MLP neurons of a small language model. Each row is named by its layer, matrix (gate and up: input weights) and neuron, and shows model dimensions 48-111. Each number is 50 + 15 x the weight over its row's rms, rounded and kept within 0 to 99. A neuron's up and down rows have the sign that makes its largest values positive.
A block is one neuron, or neurons of one layer that tend to fire together. After each block is what it responds to, as a language model described it from the Wikipedia text at the highest values.

L4.gate54:73 50 57 54 39 56 72 43 60 31 63 26 49 36 99 53 49 62 55 47 37 41 65 58 49 47 38 43 24 48 34 79 44 35 28 39 63 68 73 40 56 55 55 68 75 31 64 25 63 66 55 46 45 52 15 36 43 54 33 51 37 62 58 44
L4.up54:65 40 67 61 28 63 45 35 37 51 54 23 60 51 59 57 45 64 58 19 59 72 35 70 17 45 38 75 60 18 62 60 56 59 78 34 68 56 35 36 38 64 32 68 51 36 19 38 43 77 25 65 50 76 48 51 49 66 37 62 52 46 46 35
Description: Section heading markers. Second = of a wiki-markup section heading (==Career==, == History ==) at a paragraph start; also blank lines before infobox field labels like Government.

L6.gate87:54 56 24 47 51 43 39 51 26 58 32 73 39 66 72 26 45 37 56 48 52 60 77 60 56 68 71 58 33 28 46 42 39 57 73 36 18 53 30 72 41 66 65 56 30 12 46 45 36 74 49 55 61 33 55 39 41 68 26 21 39 57 52 83
L6.up87:65 72 55 53 36 34 63 46 38 59 30 19 52 58 40 55 36 63 25 59 73 63 58 43 31 29 45 68 64 63 47 00 54 51 47 39 22 33 75 57 38 53 63 63 31 47 39 20 22 58 42 66 32 39 42 55 53 70 69 56 45 37 49 38
L6.gate152:77 42 63 64 99 46 46 59 46 54 49 74 36 61 48 57 65 26 55 51 28 49 65 36 50 57 41 67 56 38 40 50 26 60 61 58 33 58 60 26 52 40 71 49 44 43 57 37 42 46 33 14 64 48 66 50 66 73 56 83 27 26 20 45
L6.up152:69 71 94 27 68 58 48 57 48 33 35 44 32 52 38 48 41 47 43 50 64 64 68 63 33 70 34 58 63 40 16 50 48 74 39 41 62 63 67 60 50 71 30 63 47 46 72 57 19 49 37 53 80 57 69 35 80 55 65 53 38 54 66 44
L6.gate192:25 40 40 74 56 29 58 75 25 37 59 47 34 30 30 49 61 30 40 45 38 25 59 43 58 39 60 48 42 58 43 50 17 51 77 45 84 51 20 40 56 52 77 60 57 32 47 40 33 67 31 44 26 59 52 21 38 25 68 66 60 48 54 67
L6.up192:56 42 78 48 39 47 50 59 50 23 50 32 41 41 70 42 26 44 62 80 68 58 26 40 41 56 47 49 37 61 30 43 57 45 46 38 49 73 45 84 44 62 57 70 29 65 59 36 49 50 47 33 44 42 49 62 51 42 28 85 34 34 72 48
L6.gate195:42 61 27 93 29 26 43 36 58 68 40 58 66 63 51 41 36 45 42 75 61 48 74 31 48 49 70 42 20 61 63 66 36 43 60 38 61 58 58 64 74 51 65 40 33 57 36 23 55 47 67 38 66 74 49 69 42 43 45 41 50 53 72 78
L6.up195:51 64 47 66 22 28 47 45 51 63 33 65 23 41 50 38 65 72 83 45 65 49 63 28 51 30 28 37 24 76 32 46 35 53 49 47 67 24 25 50 59 56 37 55 33 27 20 49 53 33 53 38 69 50 43 77 46 75 48 72 44 59 26 57
Description: Wikipedia structural boundaries. Fires at paragraph breaks before headings or new sections, and on result words in election tables (Labour hold, Democratic hold) and infobox field names like Relations, Awards.

L5.gate29:56 54 25 48 67 72 55 67 36 35 35 47 61 39 44 67 89 72 44 58 20 49 66 63 49 66 51 16 70 62 81 52 49 42 86 53 55 46 41 42 32 36 86 31 54 37 59 59 58 65 41 54 62 30 47 67 28 31 70 22 46 61 64 83
L5.up29:61 65 34 33 46 81 75 58 45 30 43 84 48 76 42 42 62 63 57 40 27 68 50 26 44 57 55 61 51 45 60 72 57 50 51 45 30 59 63 57 50 65 64 39 44 73 52 58 49 85 46 44 00 51 39 46 35 40 51 36 70 55 17 14
L5.gate37:65 42 41 42 77 13 52 44 56 71 63 57 63 63 55 50 07 47 59 57 65 10 41 51 37 54 48 67 45 33 45 58 52 61 29 69 29 47 48 58 42 49 52 64 48 54 58 65 48 50 79 32 52 41 38 45 56 39 47 60 56 70 46 43
L5.up37:48 58 21 62 45 32 57 21 67 65 57 58 48 42 64 34 46 49 36 54 65 44 49 52 69 55 73 42 46 20 36 86 47 55 26 79 60 52 50 68 74 53 58 33 72 56 77 60 40 34 50 57 48 31 62 52 69 64 46 24 28 72 57 39
L5.gate114:40 42 53 32 45 32 64 62 58 45 71 36 71 60 46 88 45 47 21 41 46 29 50 54 61 49 44 68 54 45 45 67 67 47 41 55 32 39 52 55 80 22 48 30 51 42 43 50 51 61 65 53 39 42 63 71 65 54 53 36 56 40 10 39
L5.up114:48 68 47 36 40 48 55 60 53 46 77 58 57 82 44 69 61 63 46 39 57 60 60 52 65 66 24 56 42 63 58 46 38 45 36 85 21 27 56 49 44 29 19 48 51 57 70 58 46 74 61 19 55 53 35 37 73 88 60 71 75 61 29 55
L5.gate149:96 09 14 84 42 54 61 54 65 45 62 53 47 77 63 53 70 42 67 52 49 37 57 53 48 46 35 49 44 36 66 50 40 50 54 63 44 21 19 50 49 52 48 41 40 55 11 42 16 46 67 29 71 38 47 37 63 62 76 54 41 45 43 53
L5.up149:84 33 25 44 53 59 69 55 56 36 72 35 36 30 53 48 47 63 64 51 88 17 59 53 39 43 27 64 55 29 24 45 37 49 64 64 41 51 45 31 46 64 54 43 60 61 37 41 71 56 47 31 35 20 56 26 62 70 45 41 58 57 42 45
L5.gate184:69 28 33 83 50 60 16 89 09 55 32 54 60 45 59 46 37 38 29 41 25 38 52 26 59 38 54 50 42 33 49 48 58 52 20 69 50 25 44 41 48 58 41 72 32 58 68 51 41 38 34 38 28 46 47 42 49 99 45 45 78 29 53 25
L5.up184:47 37 49 60 37 56 78 55 56 66 55 61 34 62 54 49 53 24 20 34 31 64 40 75 64 50 58 47 38 11 43 53 49 27 57 54 58 39 63 69 73 50 34 54 25 63 46 35 68 53 39 38 36 60 31 56 21 47 69 55 45 51 49 50
L5.gate220:66 49 41 70 64 51 69 55 87 51 70 58 62 61 49 58 44 65 37 33 34 59 65 61 69 33 50 54 37 51 68 56 38 50 37 51 83 53 44 50 52 64 53 44 36 42 45 52 61 42 48 57 58 28 66 46 42 31 58 44 50 32 59 76
L5.up220:60 50 27 11 44 61 66 68 45 49 61 72 73 70 48 71 42 67 33 46 50 56 16 44 43 49 18 67 37 67 42 58 70 53 03 48 70 48 68 66 47 50 42 46 36 48 67 43 41 52 09 48 76 50 47 30 55 28 47 70 50 59 51 35
L5.gate261:69 48 52 49 58 31 59 24 49 63 71 44 20 61 70 26 63 56 68 51 47 29 34 56 54 65 45 57 37 35 50 68 52 39 43 61 46 53 45 45 53 42 36 42 45 37 54 52 57 60 46 48 48 30 52 64 37 46 82 37 61 59 50 74
L5.up261:77 41 67 43 56 24 51 47 82 55 31 54 38 73 42 23 48 48 51 68 45 45 33 56 71 46 43 54 46 35 45 38 40 38 34 38 53 51 43 58 36 25 53 53 34 49 83 29 67 61 56 47 65 39 55 45 40 40 67 49 55 36 38 42
L5.gate294:60 61 63 55 48 56 38 26 66 68 35 44 42 27 21 55 68 54 29 50 55 22 45 79 49 54 54 64 44 49 20 40 50 29 55 42 70 52 46 61 41 70 57 78 45 55 77 27 53 20 37 10 68 56 47 33 57 55 53 44 54 71 48 51
L5.up294:56 18 57 83 87 50 49 50 79 33 40 33 75 72 16 36 74 54 52 57 66 21 56 66 43 43 35 85 39 53 62 41 36 42 66 61 54 50 50 51 57 64 43 53 44 53 60 43 49 46 54 22 67 55 49 33 47 42 57 52 50 57 47 43
L5.gate303:46 51 20 73 46 65 33 29 72 59 30 47 59 65 53 29 67 47 00 61 72 70 77 55 54 56 49 39 37 43 54 73 74 33 61 46 61 49 49 58 23 56 54 45 48 80 63 33 45 60 49 53 35 35 41 59 33 70 57 32 42 56 49 71
L5.up303:48 44 43 27 63 43 50 19 69 76 50 52 40 29 43 63 60 60 37 67 61 45 86 80 62 60 48 54 70 49 47 38 50 50 44 36 30 37 40 69 64 42 58 31 61 61 56 49 34 58 60 30 56 32 54 68 54 81 44 41 68 61 37 62
L5.gate340:66 51 52 49 73 59 47 50 26 54 45 53 48 53 72 60 51 52 22 42 20 43 26 90 59 47 44 66 32 17 43 51 60 51 82 46 63 38 62 47 58 78 39 43 28 42 62 32 22 50 74 59 54 72 20 31 08 70 40 57 62 08 79 41
L5.up340:43 56 53 32 48 61 42 78 49 37 61 85 13 70 43 67 42 30 51 60 30 52 43 54 40 65 42 19 34 49 39 58 45 06 46 41 72 56 31 77 79 59 56 33 54 48 43 09 63 76 47 44 41 19 47 48 36 46 53 34 56 54 62 58
L5.gate474:38 49 37 46 50 53 42 39 27 36 44 55 40 31 59 43 33 65 44 70 46 47 48 44 38 52 48 55 36 31 44 69 58 36 59 26 39 43 62 59 16 67 52 35 40 61 39 30 67 53 56 52 68 39 54 23 46 50 57 54 37 40 85 70
L5.up474:32 54 39 38 25 32 39 42 51 31 50 73 56 32 62 36 67 99 60 43 39 80 45 40 24 54 40 45 59 37 84 46 64 45 55 46 49 29 52 52 59 55 82 40 63 74 47 56 54 63 39 47 49 49 63 42 43 59 52 41 49 63 57 63
L5.gate496:51 58 60 50 26 55 47 34 38 79 47 27 37 66 64 46 37 23 42 31 64 40 53 81 57 69 56 51 64 37 63 69 57 67 68 69 53 51 67 74 41 61 50 45 38 40 64 71 38 57 65 61 31 42 49 70 54 41 53 56 55 25 52 47
L5.up496:51 51 44 72 59 68 34 70 47 70 40 55 60 42 70 49 66 65 64 29 50 48 38 59 33 15 36 60 65 50 42 49 46 37 44 56 66 46 42 59 72 48 59 68 34 53 40 46 36 28 26 33 41 53 40 40 16 54 52 60 56 80 52 36
L5.gate539:48 49 32 37 35 37 73 29 54 43 47 20 68 79 33 42 56 52 56 54 68 38 61 53 38 51 41 44 53 62 85 53 63 52 60 37 41 40 55 50 44 77 37 47 72 47 40 56 32 58 77 50 46 47 39 67 70 52 67 51 38 77 63 62
L5.up539:29 67 56 28 67 33 63 69 63 72 56 32 59 48 37 31 53 65 45 49 29 52 47 55 60 39 32 33 58 66 65 64 66 35 59 35 60 57 60 45 30 45 38 56 50 53 64 56 33 43 64 45 36 55 48 67 45 33 66 58 66 58 58 80
L5.gate561:59 48 46 56 20 56 38 59 63 51 77 46 38 76 30 47 59 47 59 57 28 39 57 71 56 48 44 26 41 62 65 43 58 19 39 69 36 53 73 50 61 30 42 59 47 41 42 61 39 44 59 34 47 56 16 56 54 05 53 58 40 54 55 45
L5.up561:78 51 22 54 74 38 59 64 63 66 55 36 42 46 51 63 61 70 30 25 40 54 70 50 54 59 47 86 65 31 47 80 38 55 18 34 46 26 51 61 39 46 64 46 64 46 54 50 53 46 64 22 62 49 53 46 17 37 51 43 42 32 35 40
L5.gate594:66 34 47 18 30 52 32 22 53 58 37 37 54 54 59 50 46 69 33 21 36 40 50 28 90 54 66 59 52 37 42 53 48 54 41 81 35 50 42 53 33 63 91 64 56 74 29 63 50 47 60 45 51 69 53 64 57 41 40 61 61 46 09 41
L5.up594:50 20 47 15 50 38 54 19 59 54 48 33 36 47 56 68 67 58 19 41 61 29 32 83 75 46 58 80 39 58 54 40 56 45 32 72 64 57 87 48 55 24 53 48 55 52 51 27 37 50 44 73 36 44 57 58 70 43 73 57 65 55 62 55
L5.gate599:26 77 17 42 39 63 18 52 46 50 34 52 30 76 26 57 50 84 37 43 34 45 59 70 40 69 45 60 38 26 50 27 84 24 44 59 60 22 50 60 48 61 69 60 25 48 55 63 40 45 33 37 42 38 42 52 33 32 35 52 49 53 50 31
L5.up599:59 60 26 67 65 64 42 45 26 44 44 55 43 52 56 46 69 44 38 56 60 51 58 71 67 34 36 67 57 20 28 49 60 40 59 11 58 35 45 51 66 57 72 18 73 50 35 37 30 51 49 73 65 48 53 59 05 48 73 27 69 49 38 45
Description: Biographical dates and openings. Tokens inside birth and life dates in biography openings, infoboxes and headings, e.g. the comma in "April 1, 1987", "(born", "Early life", year pieces like 184, plus infobox line dashes.

L5.gate32:31 67 41 56 69 55 85 73 38 49 51 59 54 36 72 56 72 27 42 65 80 75 58 38 32 48 47 38 62 37 53 64 45 20 62 44 70 41 49 63 47 63 67 45 40 17 54 48 21 28 40 31 46 38 52 65 41 57 52 59 44 10 38 44
L5.up32:62 47 57 46 61 49 43 75 28 72 69 63 18 44 37 65 42 33 15 75 60 60 54 58 52 28 46 57 27 31 52 00 58 47 38 42 64 33 52 44 41 55 57 39 66 34 76 54 14 39 45 49 34 70 29 42 38 48 63 56 39 51 53 55
L5.gate48:78 81 23 54 64 63 30 33 46 62 47 65 42 57 55 74 46 61 56 43 23 44 43 50 42 54 62 45 50 47 63 40 65 37 61 45 24 49 36 59 57 08 64 57 35 43 49 27 44 62 65 45 65 38 27 53 47 46 35 14 37 29 38 52
L5.up48:35 31 51 73 60 65 37 63 41 63 39 40 34 78 42 51 45 34 60 64 55 43 65 54 57 59 43 45 39 69 42 37 50 46 17 70 38 40 70 48 45 66 15 49 57 46 84 47 52 49 61 31 20 45 37 67 13 63 59 59 33 27 71 62
L5.gate49:56 66 32 58 59 50 53 44 40 37 47 53 35 50 42 26 76 42 46 37 44 48 66 70 49 22 50 39 51 57 36 59 64 12 33 36 45 24 72 73 35 67 66 59 78 60 56 55 79 65 56 44 61 63 69 35 45 50 51 48 51 24 23 18
L5.up49:41 82 59 33 43 68 44 21 28 63 52 70 48 45 45 67 60 63 59 47 32 39 52 31 42 48 36 55 59 32 25 87 47 47 48 48 47 54 36 67 51 61 41 36 78 17 55 29 46 49 40 65 32 43 83 52 69 21 59 71 48 40 43 69
L5.gate109:71 56 16 37 74 74 45 59 20 60 72 35 48 88 66 34 39 39 39 53 84 71 45 74 48 48 49 43 52 40 69 39 59 61 48 55 40 32 68 56 50 38 38 57 55 52 67 51 46 58 68 41 47 14 57 46 20 44 54 43 57 38 33 48
L5.up109:61 30 38 38 67 51 60 72 28 64 74 37 48 46 34 53 55 58 29 51 48 35 41 48 63 44 50 71 62 36 46 39 54 52 57 33 50 41 37 52 33 58 38 58 71 34 71 61 31 44 66 42 69 54 43 51 21 40 03 32 53 44 34 42
L5.gate151:32 41 52 65 55 62 58 61 48 74 41 41 55 42 44 57 74 42 45 59 55 53 61 17 53 39 89 38 52 42 46 28 37 51 43 77 29 51 23 54 43 67 54 55 34 54 00 80 23 42 49 45 45 61 46 37 56 68 59 60 33 48 67 59
L5.up151:39 22 50 26 51 44 52 34 58 56 58 67 52 62 53 46 44 71 55 43 44 42 70 51 51 58 46 49 55 26 69 04 73 39 56 55 76 47 43 57 51 52 80 39 81 37 55 32 44 17 45 43 45 58 29 45 38 44 57 53 17 58 64 49
L5.gate169:54 63 55 44 32 39 47 65 77 32 40 72 46 47 68 68 54 44 71 49 58 77 59 32 35 73 35 55 54 50 66 60 53 57 67 45 33 67 37 52 45 74 50 70 48 37 41 52 49 43 42 30 31 81 52 42 63 61 65 71 53 21 49 57
L5.up169:63 42 60 28 41 52 66 75 61 48 47 49 40 40 58 25 54 44 76 52 50 62 67 37 54 35 66 50 62 49 59 48 46 43 44 48 46 49 05 60 71 26 51 60 45 35 65 29 43 53 67 72 62 58 67 17 64 84 34 78 13 46 69 47
L5.gate188:49 42 70 38 37 54 60 60 49 69 24 35 31 53 43 43 51 34 67 40 57 64 47 33 43 37 76 40 23 76 30 44 39 20 36 43 68 58 43 52 51 66 49 51 47 51 47 63 39 57 31 29 59 52 45 49 58 57 39 90 46 30 61 54
L5.up188:28 54 84 58 38 48 58 19 61 81 20 39 34 72 38 54 12 57 55 48 64 65 46 47 50 59 85 44 51 64 59 41 64 46 40 58 62 38 57 48 47 74 31 57 43 30 51 26 39 54 30 38 43 64 55 41 60 37 55 36 52 41 80 33
L5.gate234:67 37 39 45 76 49 41 44 56 43 44 43 69 24 30 59 67 66 47 22 63 47 71 39 68 34 52 43 64 12 49 50 55 12 64 83 45 48 45 54 62 62 35 57 46 65 52 44 43 65 57 30 36 45 50 62 16 44 46 61 55 26 41 46
L5.up234:61 76 22 67 42 48 29 52 50 06 44 37 49 50 47 63 27 60 41 59 62 48 67 57 09 38 50 52 68 45 50 36 35 42 51 66 43 32 51 28 45 70 33 41 67 73 52 32 55 66 55 64 34 44 50 32 31 48 37 38 53 50 61 42
L5.gate332:52 33 51 61 26 69 45 58 41 35 61 40 62 58 73 72 52 38 62 56 51 28 30 51 71 54 45 57 56 76 54 59 32 38 54 47 47 43 58 44 31 49 15 58 56 76 52 42 43 41 30 48 63 51 69 72 58 77 19 57 49 23 51 19
L5.up332:44 55 46 60 46 53 59 40 22 42 50 34 51 35 46 37 70 60 56 60 49 41 40 39 64 77 52 39 74 59 42 72 58 20 45 28 68 84 37 30 20 41 64 34 80 55 45 48 60 35 62 38 48 37 42 69 68 43 47 36 30 62 65 45
L5.gate407:51 47 61 25 76 44 45 47 61 55 73 68 40 66 50 63 48 49 75 28 47 37 74 48 33 41 56 49 57 84 60 44 45 57 66 44 37 55 67 33 25 60 60 55 51 35 54 59 26 47 62 63 32 63 91 37 28 69 41 61 60 14 55 25
L5.up407:33 69 60 43 68 12 54 40 53 60 61 78 42 57 53 55 40 20 68 39 45 20 78 54 44 55 62 52 44 59 61 63 70 41 61 44 78 69 56 46 73 65 60 51 44 59 65 26 44 54 48 54 18 73 45 42 38 51 51 22 39 15 67 27
L5.gate414:38 67 46 85 48 51 51 40 43 42 35 29 69 63 71 63 65 44 22 39 40 53 49 67 67 50 29 55 65 65 35 52 52 53 74 60 64 52 51 65 33 35 39 48 51 24 50 51 54 45 64 12 62 53 38 52 46 46 42 68 36 33 45 37
L5.up414:48 50 49 50 29 59 57 48 37 56 34 49 68 77 67 53 71 54 39 64 59 66 64 36 44 48 59 37 77 56 54 35 45 55 88 58 43 84 52 59 35 37 71 48 58 54 58 39 51 61 50 58 26 49 82 50 81 72 25 54 54 52 60 22
L5.gate433:34 20 54 53 47 63 36 88 71 49 48 43 59 51 40 29 70 19 34 51 79 77 70 60 74 41 49 29 52 54 48 47 49 60 64 53 72 54 42 27 45 63 57 47 44 38 49 71 54 38 65 32 61 61 52 40 17 42 80 86 34 69 41 58
L5.up433:45 53 58 64 46 68 38 34 59 56 29 55 87 60 55 52 70 30 32 61 49 87 50 34 71 46 42 32 52 62 27 32 54 55 30 70 85 40 62 54 68 47 81 49 55 34 58 33 50 40 59 45 27 29 30 60 53 52 42 65 68 55 61 41
L5.gate458:39 59 65 75 21 37 29 38 60 64 39 19 66 38 41 54 59 29 20 50 56 60 37 62 69 20 62 66 63 51 40 34 54 54 36 53 45 49 65 50 58 54 48 52 73 41 54 20 56 49 34 52 53 59 36 40 21 52 46 44 50 37 33 45
L5.up458:46 57 61 41 41 55 48 45 38 59 49 37 58 44 32 32 58 41 45 44 59 66 30 93 59 43 57 53 66 59 35 43 70 24 24 55 48 27 70 85 34 57 20 39 55 57 65 01 48 48 49 39 20 43 55 58 33 44 36 46 52 48 64 52
L5.gate489:62 32 60 68 25 42 78 51 51 65 56 46 45 30 16 80 59 62 45 58 51 46 63 42 37 39 48 59 38 47 43 52 42 34 68 21 33 46 33 67 52 37 44 48 28 52 50 48 22 42 56 83 33 46 47 29 78 51 42 41 64 19 57 49
L5.up489:58 63 35 35 65 56 36 53 34 51 55 65 42 37 62 48 32 53 36 44 47 45 52 32 59 54 43 47 15 40 54 66 86 43 42 18 37 44 73 66 55 54 48 42 38 61 55 23 37 53 59 97 46 46 32 54 33 48 49 50 37 59 11 46
L5.gate549:65 40 32 63 89 65 70 55 48 35 28 65 77 56 61 35 68 52 53 60 72 45 61 47 55 38 34 57 62 46 35 66 38 68 56 42 69 57 60 56 54 71 40 54 43 51 53 26 40 67 47 70 81 48 54 49 50 58 66 53 42 57 31 39
L5.up549:46 49 50 77 67 42 41 46 34 43 54 56 68 58 26 56 69 49 65 45 44 63 55 46 42 84 72 54 47 42 23 73 84 66 59 18 55 71 23 49 60 55 60 57 45 56 52 28 22 48 61 17 41 38 31 65 42 58 45 68 77 55 26 16
L5.gate581:45 38 42 17 45 51 32 46 55 71 30 51 68 38 70 52 64 38 50 53 55 40 81 77 59 30 66 43 57 45 61 65 83 37 34 54 48 66 64 53 31 36 42 49 50 57 77 51 29 62 77 34 63 51 55 66 67 52 28 61 44 57 35 46
L5.up581:58 63 01 32 54 53 53 68 44 23 62 68 57 53 60 50 33 43 46 47 64 40 44 57 74 51 48 59 40 45 25 63 38 63 50 43 45 68 27 69 54 56 68 68 50 67 20 60 58 50 31 39 51 63 27 77 49 64 51 59 50 42 44 43
Description: Paragraph and section breaks. Double line breaks after a sentence-final period in Wikipedia articles, plus the second "=" opening a heading like "== Career ==", and occasionally "et" in "societies".

L6.gate353:79 42 46 32 61 68 59 26 55 58 43 55 34 39 71 71 28 63 18 27 74 39 30 74 51 39 47 69 37 52 33 57 81 17 25 37 41 34 39 30 70 52 59 61 52 77 47 43 71 56 28 58 55 15 48 59 65 38 74 36 56 54 68 62
L6.up353:67 41 63 55 55 76 36 23 52 59 51 51 27 36 78 65 29 67 45 18 70 42 21 41 39 47 60 59 70 37 46 46 68 26 42 31 64 56 47 53 29 47 48 27 84 21 56 54 02 53 28 27 73 51 49 53 30 41 40 50 64 56 31 69
L6.gate530:42 52 61 31 62 54 48 43 43 67 98 33 23 56 68 47 38 45 53 49 40 57 50 37 54 42 66 43 64 17 52 39 61 52 70 27 61 58 44 67 62 58 61 42 73 44 60 54 36 31 53 61 29 29 54 30 52 61 84 53 39 64 44 75
L6.up530:46 53 65 27 53 55 38 45 44 61 80 67 89 55 48 53 55 39 48 39 56 56 81 57 51 50 69 43 75 59 42 23 76 40 35 58 46 55 53 57 63 45 35 28 51 55 60 53 49 40 42 58 42 43 52 45 37 77 64 34 21 52 31 99
L6.gate539:67 55 61 87 16 48 45 63 25 60 57 71 62 66 65 69 28 75 50 34 45 86 24 47 61 55 51 45 52 23 52 58 55 37 58 18 55 67 34 57 37 71 66 35 36 57 49 27 38 52 44 59 60 31 46 46 64 68 38 28 69 42 78 61
L6.up539:81 38 28 57 61 23 69 43 56 50 42 82 51 32 39 28 62 84 63 37 46 37 47 98 34 47 36 50 44 63 32 48 40 53 42 36 56 45 49 87 31 48 56 61 59 25 75 63 51 61 53 66 56 43 58 51 38 63 38 40 46 46 46 51
L6.gate607:61 42 85 62 44 51 55 40 65 35 49 28 52 60 64 59 63 99 52 38 44 53 58 68 61 49 63 68 31 50 41 22 46 60 67 39 41 44 63 34 61 61 51 49 61 46 50 55 32 62 32 44 46 36 34 54 51 66 49 39 25 27 70 62
L6.up607:41 28 63 47 46 52 43 44 72 43 41 59 69 43 64 42 33 29 50 81 39 55 41 17 45 49 60 61 52 69 62 56 35 35 51 49 42 52 68 67 60 29 52 39 38 63 26 48 72 40 36 50 65 48 56 65 42 38 59 25 21 38 45 53
Description: Decimals, list ends, name fragments. Decimal points inside numbers in stat tables and coordinates (30'.'6, 43'.'1083°N), line breaks ending football career lists, and mid-word pieces of foreign names (Rod-r-íguez, Aut-od-romo).